python train.py --d_mlp=2560 --norm_eps=1e-05 --positions="learned" --attn_scale=0.125 --init_std_o=0.00354 --init_std_up=0.0142 --init_std_down=0.00354 --optimizer="muon_variant" --lr_head=0.00342 --decay_shape="linear" --final_lr_fraction=0.0 --z_loss=1e-05 --train_tokens=766500000 --steps=11696
MLP neurons of a small language model. Each row is named by its layer, matrix (up: input weights) and neuron, and shows model dimensions 442-633. Each number is 128 + 32 x the weight over its row's rms, rounded and kept within 0 to 255. Numbers have three digits each.
A block is one neuron, or neurons of one layer that tend to fire together. After each block is what it responds to, as a language model described it from the Wikipedia text at the highest values.

L5.up225:147170102181111061105126121083117149153092181118183150130102099098084195110107132085109084101098065151149189110092101197093138119107111107101106116109120174140086174107136156096138129056135133158091100126146194205156152081166078116091091102113106125155203123119054168101123152102132139088060126115131089157149151116103139068140117125074160076160138145084048149118149108075144093113106176085122163100068117118080124081146150130159132133127137102154120170092184119178119142148142122175080124127123173149104113112157165139113089099141135097139099183152132108165134131055100126136
L5.up349:135148106129144129131088152112147157165115111128176180100090123124130154137077116082119080086073088170135073137091171164097150097168106124131125177117067136107102175160193107123175083052137040151116111125136106103143122163130129124063119125116132149156179088131074109088118109123086124113133153182135120166066074158098150102067087112143107130133112152075080141143115134114140181128141129153034121062040095143111140145062077178150113123148180163082085131168172106139148144145109090181099171132109097176133112174144095158132156091109115160122118156186124103075147154178124192123
L5.up1647:157080153071074105170110158194058159147127124123119138154149110178142139152159108135126112095179119156124072111092160114142195081108159158132129118121128151105153132089089063141159121104103137146140112159110135150137202147128125135095159144187101140161098124100122052138147080124159150107122163175183169161151071122111116139135122093138109079150159143098123129124107160126214144157181105122111091092120109099103150123102151121151117122106127151135168144131141107179177138106094115061119111135121122113200184095151107076089153147112109075107133148107098149101060137113103181129
L5.up2176:176164122154165069146143110136154086102144172117119175107150097097108196108153170142136144092104125131141132091169124154124137140118171118078144173150103125110060122188140124143116080083134123090083138148095141163092188091146122061139150161137161120176188115132132113072095122144086071086083133122128087097106117183095123111113084170128196067147130080097096207115071195135177175095129131094197157119124122167123154063176161156154144174137125097145101137133150096146055065106118130191099129096121144170161123183158180176098082105098125120144092157190153077111128125115138097161
Modal or auxiliary verbs and infinitival to right after a subject noun or pronoun, often in reported outcomes, such as that the market would, it was, allowed to.

L2.up88:077110140072122118113101184147112165177129149165133136087129169135125137132139047141174182126126147144122133072127134140180168108095127138177115123104063150094102110137166151223145119126118076130117147122129197130120116100114139223166091154094084154168142107068100132166090131089105091156135168129160110131127100115153091156145082086170120148144128122133130150118112130104094083136143142174160091136109123084151189118146126135138093143093111184121099086144091121090152137159144114104059151109147074114130163117131084163084136104122138062112149138118132083108148116186103120125
L2.up751:121074116088165092069137106124154155113147164161116113099101082140105155118197130179194130115161123196113127167101191156135151150142173131155064100118086099138186125146077131139105102096133146074000137145106160151138107072161113157096095200117146157106084106118130125139103160164137172136146130099119137151074102076190067087188095130132100097098153105148146096097163141134177076126131138134155168116113109097104114141095148159098117192102142101131176172060120184127141112071115082167093103163147136144093126108128112096114114097157151077150129173134172134160092164128118136068
L2.up994:133150112130123095158112170102149147121128100164106130130096179139180072126182062115126122087084095087090093119137137188134133088156143141146171123146133112137120152096111125101126121150090125138124118137099151093113071156113131154113170148157104107142133102122066168123120100124148164108149163140105136138102158086101033076105108128127110171155084143088090119131064091138109114098073133124185113138163150163218139135119129137105128120100123117132161234107167119116135042156107078162077153070150155125074149131149135117137088130111159159159125097193119146139141118139162128139
L2.up1576:081154092146147198159122208094161136111126166132139061173111111123135088134157136168115090091153144185118159133102111103141141110127129107081148189133096109131090175104156096120106132165132131048162151187169147156129087101119158069093183082158106120170064107098160159088089147193140073102152095161101140165158157106077144166143156127161113120161155116074147175104094167061219115097100140167111118073093230113150133137143128117159096131162056172118137102104172107159165103110116155076078101185128190132154128122205119104191169117154139131123138170173129083126133145118123124125
L2.up1681:110139162159115091095122178139205157114133146106147139109087168123165140109153144132145132178172208178165165145118165171139142085154094113109097127077179138108165134101154130144094121122121118096132073104056128158127095097120075112092142169157101130195114105074116165156077087186160119118097138116191150180124139176130040190117125116163109147096184135162108121132136092109125068132100137121136120152135174091201122137143082146168157138110096161148100139118148152116137117088165147154103111072158080116107116139160078124107095123111125079121101130090131092155171158095090124078
L2.up1778:089128145102135149105116166107120191129117104134132088120076158106141163153151103051153103124113167195134135145152115168169119100137154175069103142178091103173142148078131116129075133137125126123169162146127074141087067140090108132141109142156095069131130090111108152097099150184113090176088096137155110152114102145127084132079113095133103133140151156116118151124063150078135124109092164078166111132153244152117169143156120096106106108119088141203100132107138075152127083143162125112125185095084117130117131105117106144164129121115131145154094079125159156104113146103149114110
L2.up1925:139058185116082107083104067171192113129103091127112177089089120168108191178154126131121133131095195171134146141102133146104125168096132132136104117173081173148121229121141105119146116106096148138061107187120118148134087104095163132113110150147108123103120114129080123107144145126136139109081090091072127105154104111099073102127123161164055135139073064102072157146127143112098093135083145102157129099093135113098130162127126131092094099124209101120105177071101101126244118132096156132104167115119092097107161189126090183112128100156202075122065154179142133146115122125135112127
L2.up2236:109120131105086118121074153061181128092146100126138064102084137100177080124175098160143119144124096138118152134121128189137105129159096075103108126152106138140125189097141148092135096084106129117142082113125077154115159149160165097171189161194093115180118110126101173124101115112163148117128122086098142165109119168154132111108145141129157114088129142121182175176092095134157073113113080143098112150147144118157153164139150160159117165101093132113114188055167130122172109095138126164141112148123130131070100122176097131118106136114129173154147106163111102150157143143097135109
The finite verb (often was, is, were, had, can) right after a relative pronoun or clause subject, as in which was, who had, that can.

L2.up270:157070109106111072113114136209098064106144137097156144110180153131158157130084116150137147155160108197136177133115140080136165180140128151072141179143145129167100124172151139168093157115120126089131134166124134152068184163157098153085122120092164147159171097122123078169183110114054105131161094075138179135149066171147145118142097164108142190137123101094096140150125100146117166104110132098140164119110136117072163114084148233158086149158129128144129116073155140134139147054088121065107040150231154104163108076134150076168117116137168128103091140165135089132142167089145138113
L2.up446:125130147127105129095161129155079141126157142129071138121171086096135127081120059116137133107166163152162137132154092120129063098143123150099154133140164158123161085155127159163173129104152128166143128075117151126129167145087098074155084158125082157091134169110098052142193103151087140127090125120105115109088085048099126125142143126144079073165128169091094122141091083124138099091171129160126115123064131101146093098167084133165168127134115153110194100101157131156119103192116111159148119134140144088151094145082135120163116143090130142110102078113161107129044219087211140104
L2.up781:096153120064092115134131084102150094132067094152095091127099120110061159091093126136143093115141139076136165165161125032083126134089155108140127133141187138099057094153151149142084097151145135042168130070123129104130116141118110177127150121138075037176116151104151167132146151118088117072091068061141102160112110157118105107111162115078107157117102170179135151118082144092160127103155125151154047074110158121157164138108163123147111114108169139178059144144118126103135143073104087167053119124120089157158159119079131153126081159169090082134093198145131088122096164141139179140
L2.up1012:141117069065102085101124023094151109144117121124181149096193131082103144083157106097118118204094084104152152150145115164154151126133130100130161104167105143129164081155143184058104113144110161095167108181167140104146168141110134131147057122120118148135114143108131137155078103107079108110129128123093144087102141106150130138129149122121209101132118154135078115142087094121141179139125121146156096140066093128110138092135163107118113116148099075155229175094118089149104081180108141083255144155133112122084110148153142101117107169102119156098136073143143131141176078168148146116
L2.up1060:196092084136045155137154158152179058153125143136140149138119076098104174074166066106122111108127142101190122115138159115234134081153136121112157119092131128098164154124104096123168129144097159098095113146099131142114136092134139111169128115133148130137115138117060069156142205147088084125134178095184108064166077206140168102081109108107119136134110152090097080119141105103145062145224074152154081091024111103207058109114092124103070080116174170082139177141123154082120150153171126083140113199160124105130140156097156074123094108140108154134141097154100152074163117154126097116
L2.up1410:173138123100138141145136108103105126150116069081167130161105088134097160125182083065163179095193150148143132129117168092201136075153206101116079123130196166125137128128124122137168092113141071194125120089141182082120139139130171185133152115124114027142142119091121139052142156147143128131108161125097113106096134191171085161095073152185129065160136171105092136168120126098109071122111141147128112106128112085148138153096058105110105127096074111099093146139172179156166175179125125100120074138144109076088190171108111097158087063129155112134112101071169152092100204085187114143
L2.up1731:125154140087098101122132146086117126092100115110119120109146165167126147082124152107099053106091116108136165171112138059160142112138178129119202091044168128166138150158135124196085069095160086057121089086114139120127126165126044113085112052127136116174113166135115152149193090064106167109092099083121149149095201151152127085091118099130138124094158169119057119111114104169101122146137098136109105135117126088149162106166074196076150140109125147147171169132159151158155102089106119127169054107082043120167139108131100100103140157123152118085123150097143195159080114115124069135
L2.up2356:108117049229104141109151157159137044118114171121138173091138124093132169079139139176129084100067105125196127136156115107118197144165095121150171139072183132173122126159169129118093119097142158035118095113138110090128090145141123144128059118126115128108142180131157151186163112126087116177103139118167111121106124140168111142104161096121165164125117172141116121138157111119068143109163110175146135137122103101134141073095076136151081128117141140108204115137144169166130095173097187177139115144139127173137105078085113101080100185110170147097193058110131146144145134100144129170
Mainly "from" after verbs of removal, withdrawal or prevention (removed from, withdrew from); also verbs after to/was (begin, allowed).

L2.up404:118131124103127092148101057091118089158122130108106069125187125062123147080141095104123163152183133225099107109142129164130160153136128118139145125142056134148069152119204185067190073125160119127106061080149143133159151093088105144137116142159113102146083066125124111131106037063115164116170135093121212171138164145128140043146156051104106144098105135118194079090106137158119117096121133174132151106159140102147154149123139146165139129132168078149183135151129174117100042162117160134095094157122128099121178111174153131155127100098117103139100201115147155120080141094126098111
L2.up429:143119180151126166125125123074132053114156134159142138149102128112131104116093128126061092159087099166113127229128119134157145144134129114149134150149060098136129124184050106104111097131168139119161123113160172138183108103096110134115074132155182110129147133179065082126096100133137167126100122109103164151083121167133151080127103097140104135134076160115095124090107078102157108118165104060136107145159162103102123073117098130147168169156187104154090137139123115139101146108136168140079138164112078104139131142149103128156080169090196083195130061109099090150167149073109154139
L2.up539:129076139155114124105117125073138105124098085086110132122186125135103051172149000129074101163120084102114077159079115112119086052096115129169106101132112066140095168124101129143114086148167111136168173158092105136102101170105107125133145114143126108126129088118134101134078125136092138146117123186152155118082187153116096071113147122074084183099165140097110109085107110160150135083065074112209087115149138097104178111103125101111147135175096152090171117172128176149142130138135109103101147091148105099205178152147107212153105133108114097105077082127108119190124102120090120127
L2.up656:070073193136125131140160187044144116107151120114081149130118160114119121084182165127152100121220161127169121156111101144154144102143138145157128176117130081132106178129092136117169126134159148141115142141123161144177113157093133137136112149083116143110111097153199115101138092099150159135173151120139140140128130162089138103118132155105109154121114138134119179094150086121105061105109106125143131144093115190095103145117042161089150130215151117078167179136133204135163116084172143102097108103156126151127156123137157160214104070096126111144124120120101112172107093157143171103
L2.up900:112114107167154103149110147187115142080133134111116126072191186102137151114141146139128115147109129096134083154086168206117119120125139126156148131117125143092126116162111102145133131116109189091102134089163108167161075179110169113101158190145116062122123133226087115156122139137116144118134188158184158135118097156163125136058129119118105134114121194129088148015154112107107142126045155109125048099123158154130065086135099154156113169139107103124157154138130154107192144095130093144191156112106103107158159133153157140101150084111145103119168117103149124096086123153081136090
L2.up1196:078148134126164110175143171080079072128132141134110122160187132135210084111123152084059170175176123088180164139134096192106124121095130120129138139096155136151101163151155096084111100098156109125139159110157151149163124121085185189118123153152174108146103113162065120145151092121117115143058090130088170137045114168125148071113106127116097094148104158099123116146103139101142111138040117124105159108154157120114111118153099152131128155162174146200117153098124129169117166185120147158110122095130122093198153083118109121148119155160110182112103168156109113164091123111067118121
L2.up1591:138095129131116102136139159145156100159064111107118122084217132128124170111180143118114106142118154155170122156093132175081175110121150186183105129117151016162116089144170145144089135122197180119170132138136165133142084135142126132133163177134062080135170086181120125117163136118149072183107118142100144145145169080145146078094104115133141094120160212129122099115111115174135119106114110119143157145150179108060146155156099132092161137141163181199135155111080100162123103143119142142119119132140160159154054079197128106169181112130125106095112148113182077103146141120050110082
L2.up2119:184152156153131106149093108110119121190147055126089124118165111166145154133077110087081131166127105095134134187076111182124130148160113143149143188126117117153132059099162170100034146136155150094113144141108176126148115121121135094121175132176084096082119113128155130165091088154127140150101170171148094132099120084190092129114087207142177117179086114103150148119107110128129077136113070112166103079075203151193120128137115086142130150163168095132119117127121106105124130112127140137078184133104149109117126151134090089198111151101094109158181146107128129116110153115094154081
Content words or word-final pieces that complete predictable technical noun phrases in science and technology text (gene expression, flash memory, inverse scattering), plus LaTeX delimiters and closing symbols in math formulas.

L5.up226:128166176133152126103128176132146112137094072094096151192069167113042099158123125154097110108127152145222136061140147119135095102116154099048189109189101083160110150154136135118161116151084081100103127124105128066187137180140164116217037163142089122114131076180133125143097126097145118181098086170153073153118084148132078210162228208153105136148112165122108092099132073113108138118104126124143131140110114070153176150060122123094161097143107079079176135125121075141127128158059115101090102137137098097100140138096176170092148143172139134167103153142137067146090152103117124152
L5.up1429:134109086153127101142112152084100134121109100080155144153092155112093045137092122118127099116094116172094164074094078176111108068162093232166150119140129109108109087105109197101076130122109196141187128118135048147115129167168033161177064117123110149129072161138117110140125050131160085104103118194112129182136117081175121147097089168139147161114129211121114128143128115126095138140124126114056111110125110074081171164117084073136106115141148110056119135065112117143123131106139132087169092118203073126151155169113144118170120137090098174132164109087079096089129112121139064096
L5.up2017:109182148131149141125119053104088124129136232154091105110128131147119158124149164147103129161144109171132135075144124175154131133138103137144098088111158173143097120093142146091104140069164134130150175121064096093146141167122146076170097142083102137102116128140092110123064117145159148138169133125113181200104159106113061164066175139140086143159141111121123051124111086176100083140100132112090138171153136124189143085171130130142155136140177122132155180168148129111106088162144135124141151173113108169142106090089132068147141155109118146162167129129145167119155091120143077158
L5.up2523:066113093130158129099144156154175119133150127144135156129143187170095135154150150062136136119118121168067106148146117158108172118140169180059117122151135131080115152097107156098082107129086079127196135110145079070104175143173065156140118166146111092122094026159139144124123097137127087127089151154135117157111135106149120126175052173105181154143150163053160147133105121124104115130129130090134103134166075072109176144097105123171103143133163105081158158102165111148094133097141122173141117163176170126091098161112127060138120210110176124141099206166094089116097153118113126088
Main verbs or particles marking the start, continuation or end of an action in narrative prose, like started, continues, ended, burned down.

L3.up551:087164107139144110107140098140134114109132170090148114139156133131133131099139111121125138097114118166121156132139176185144119135127099141131106200082103076093145118118161180124189094076110170128154161136091128107152188118157115074164092161101145150169141136096098127091119136198172136109115109073144076156122071172108150144093165128134136082153134098058108122098125144143160138135117133150093134156096108123123124049098156116174138106117128141107150170140182056106136141138121144105165142146126154140093104187123191133101084133119118138087143234177140130172107122175126112072
L3.up556:160178125130191193105123089160098094086176140085131074113114187094058137059151148113079087106121135087182154110169191131147141139135193092088164153147089038085135121149146139155145125111110158082090136105100099181117152108123185176127176085124168152145155108099111104039117199081090134101151141080137122131115077179137153130181127118119163096137095172132129097090084124101160133129163112114143134117149093145130159140166163138165092105132153183109112144107146107015102094133125118144191135133109140131165124109141136055116145111145128146118099126112113091098071085132193136087
Infinitival "to" after nouns or verbs of ability, permission or intent (ability to, enable him to, decided to), plus occasional "be" after modals and "Pos." in squad tables.

L3.up1352:143146086114121103151102152137139139142088161113094125120099090127121160114060095103108124168171104140095121104111141103069179144104147120116165150143123152163105079136120087089148066097113162133095106072061161094163137111128193125122107150093119111207104177149083182123138094133090134171110135075150153154123142080146083054104153159089131098113157104167049179133163137170125136134118080136087159120124127144124128120167169102128097091144188062165146141154143139139085114145093111118120146071108077184187076143091129094140191073164086110143146130107141157119130109092155139148
L3.up2108:119146126098143103132141159100128095094108184144127163100070112076109133185157149104073133149107161157137150138089112165150128139113135156161112149144081157117095120137146137110077098124110129119129161141115136113170176090144132102108175109157134121097050113125131046138094125137160128100157088150160152140158152124152120075093144134103078136154146081159071120104132062138140102091180165142170153139101146161046124130159110127153173096109144085142167212075169121158144084139089122143123172114133110161120139145128101118143071056086133154056227098151162127102135176113097107127
Finite verbs and auxiliaries right after a clause's subject noun or pronoun, such as "The side was", "The government is", "parties would"; also sentence-initial subject pronouns like I and He.

L5.up762:100164111091134120094119130129132128150097146136160102124134127128122188095157097154141104158099134139188188120096119165168115103120079118164091151163092165119178139108093161152179037084111082170065138114101199155143104135077149137171127131108115125176075091133120091134120108081099071189086168116146157125049173136151134160156164117146126155143151075079086107140162159194179122088112143138109155093154116169185187117117092222134119130166127090079117171133104146135089069128103101137151088123116141110164133134129139083126106129095113122150129107078137144112144157087157123108
L5.up931:131190102096097099168123131149119138128142188091106081116168129108175068110140136170124141077152112095152151121102137127141115165094128123158166089106117144120088115108091109171124149061145179167089126111089176129115170124161140142131124130117126201114157041141119135173113116129148104127084129136129141130061167082141124158163076138218119115103099103103133164135131131107207140198161111123137148138104152105136094096132073183122114149120086095115177105137121125068106106129120171147134135123156143094139134168126121141099113122155101107161132119118122149161192155161090101202
L5.up1586:116142103125140139119124130163159161152112173105084110059082120166123158134075106096144131113132086158127135160096075088205149121055132124127167151082113157085069179131098152117150110109096092206169255161187131173129094141108143147154072138060066079150155180135170085088112160102159124169129090148094137072146140116167131173166096089107106176098176076159103103091117139095157172148151136118130114138109162110174148135146113144136126135125097151129151112126117211134106125148110109085136149097122067158120073131108152110113102157189142149150117070126113101084139128110061100153
L5.up2370:191165129102082158150116089159084152116164123038077145131142109188138129165106117158123135049145180107143115105104071113148141046078120125098159117107145100116110128152093125127149087058159140153132137164128134156174126117153114157095070111080153111129151162108076115106151116117136070120114154130106156184130139135139190181177137138164126122164177167131103108105081149125255087139155086166119131114065154092133123103102168055105166099192089117102137111123154143138107109162135194141140121119160121136115087157146103116107072142111163136136153195111148104124143157076129088146
The first three digits of a four-digit year (e.g. 190, 197, 200, 202) in dates, citations and parentheses, before the final digit.

L3.up746:141079162114162164114187123130142131075145162099117155133149147095103171122088148184154123088135150143158207133086093139139156090168118074131118097148108153129129129092123091120112167150129094123154140125096109143158139181134156120156168156071142184225108145094119200162128181101054099135114107164067147163064123087116100112183166094128101116129066129091078074100096162137063184151112096186143091145155151133135138148085105100111096133134137108125144154121099140164140098093114106046186103126130165130108131147175120163155177088099127141186120151102151114147126223109118143131
L3.up1815:159118082123159134121169136104148145133165057109086166107094126117155090133078099181104128106122172150134124086146145202147110123182149123057148096182079162112158169098101143160094143090116142147098124124187109146153120104127156168103158135146145121176008154111056114142126123093125111130135138100114122155111127119154141134149139139122126128121073069116120148100109111114101117138141155173170205143129154185203095114105151151113099145096075117074119109146127051248110114151101131176163172148062107125100121181108120097124127143124143143094151101136158172124137103139120179155
The space or first year digits (such as 196, 202) right after a month name, in, or since in dates: July 1872, May 24, in 2005.

L2.up176:110163086085118135211126133087118141147139108124108122118109156092142155123124126078190124052183122095193126146103085210106127126112162164113083162176086123147144120034129107129123120126118156148171041173207081154137091107093147149176154139153166171101136086107155145137143100108055165119120189122090129131131116121166176143138166084166134125139110164088132115122133097156180131118139168156154117113147096160131162107144096170173129159151087134121087148182124105123112118083113128132032164128070155145173063148153143100184124124199134107135105060136114133159080138174134154112
L2.up514:146109113123135155138134057072177156094103096102117083169206208174127093176095162178104092093125191113084166157201143160102054075083128073130128146188122110141122156090110114222127150132083069152080154152103139144123156126067160133178171131141156114085134032079124143144119157117065182157135162130134120131122145121129160105162167121103155127110092104065103191106120116102160042165099191116145143119101106127188094143142118137164070096193111091126157150129116089173154156127113115137134122098108121153158134132161128153163098102197122195131107114101145117136145146119108126122
L2.up527:076175139170107171120152096143110125126097113109115101136103066122116079078137084089130147093084087104057147179199089107112088132116097110125084147145139146180123121092084123142147145126141137118123162150140124109071174128072146107195119136144115113049073036143078169070124194150113096143191139159121106136090167140140153112163175132187162115164162080084095098164099055169213111167133176121133131130090118167147102092069106115072092129174128142117124103161113167121115115208139124151175200130196129155169109107113119129123101116124165195194095149148141153145148164135113146134
L2.up1076:138084107111104155138112129103138119128121125132135098120143119099104076128094125124132105104107118131146218119082077139075149181105145115068143136178117095203100087168083123121153089085096159153098098148164061127107124128123153132125162112112099149169091097093069090101135113117119127088086163118135105150168145169169155141178220147082184122203150147148167090140100137159220095102123140164116094132138139174127097073121118133176132126126144132104079098117125125028184106137136202131155129121145151132135088101099130124174154158100113054163093156152111139110128122106137172126
L2.up1262:105092175107155179171109127094152171137078066133100092117170122130161105137127140174114152096149204094101143164171128147087158152126177102083101126156104119093128156092102113152119182123129124105132141152160103132164160138149116173156147125149134115181116153119126106104124100076078153132172149152068120110091138086154124134163225157100104154142108147055125143114100135139192134144150158194163124157105101177238098123062168131156138118155120084087132152132137081108153157082131189208086165105135142115098077098076158130150100139105139122203173146121180146097102170087114136130
L2.up1437:144154105142107075135154105059127146127111158151064127129123164165139097112094132151084125086160074175082094075125105190107138140126091101092087108160118158089171150125114195165201163129126104173137093174133111089097131124104158132193114105142132128146132126117150168121180122094132096129187128166167126128107108127132126145143136152138070198114159184116148203133074094097115091179144151100088158138169117135164144095076165126109112111179113152108141123128139178108158138129142087119187127089081117141120146123135105104153132134130079082162078117163097119090113086148100138095
L2.up1511:189104098087117113147201163208137148122131107114116191143152166116090189090100100142111080174109151066092166106154110180092113107090089139096144090122107136131150132146127124154140124082110111132118124155081125131126096150164131123178054144094150080184081189114147080073093120142139083104115160142126085143128168104149132132139120107121068149121139160147112104116112077128130074136151116177043177096075151157161105086101064119140113129124150148101133120147183183128094168149156155138088142110109159192122111120145062142093113128089162176154131101129080162062150118152155136129
L2.up1671:153109137138121155137130111140156185169102135145084136159092151186116113110121154154116140037170102092138126165109143107127075155096154174144168155135113104132101159133109127126107162148147129117093117171183088180134103117108158139098133205159199145149051118114097113154079139161132154168119116094104126083141082071131100126098092115170129174137082092101183097158134089113176023189093102128123138103114098177144159124168114138086093159186124120109096108105115134126122210104110149162115073126111093132085117190153120127138142158119120112149059121132148098094119133099088149162
The first three-digit piece of a four-digit year, mostly after a month or day in dates, such as 201 in 2014, 194 in 1945, 192 in 1920.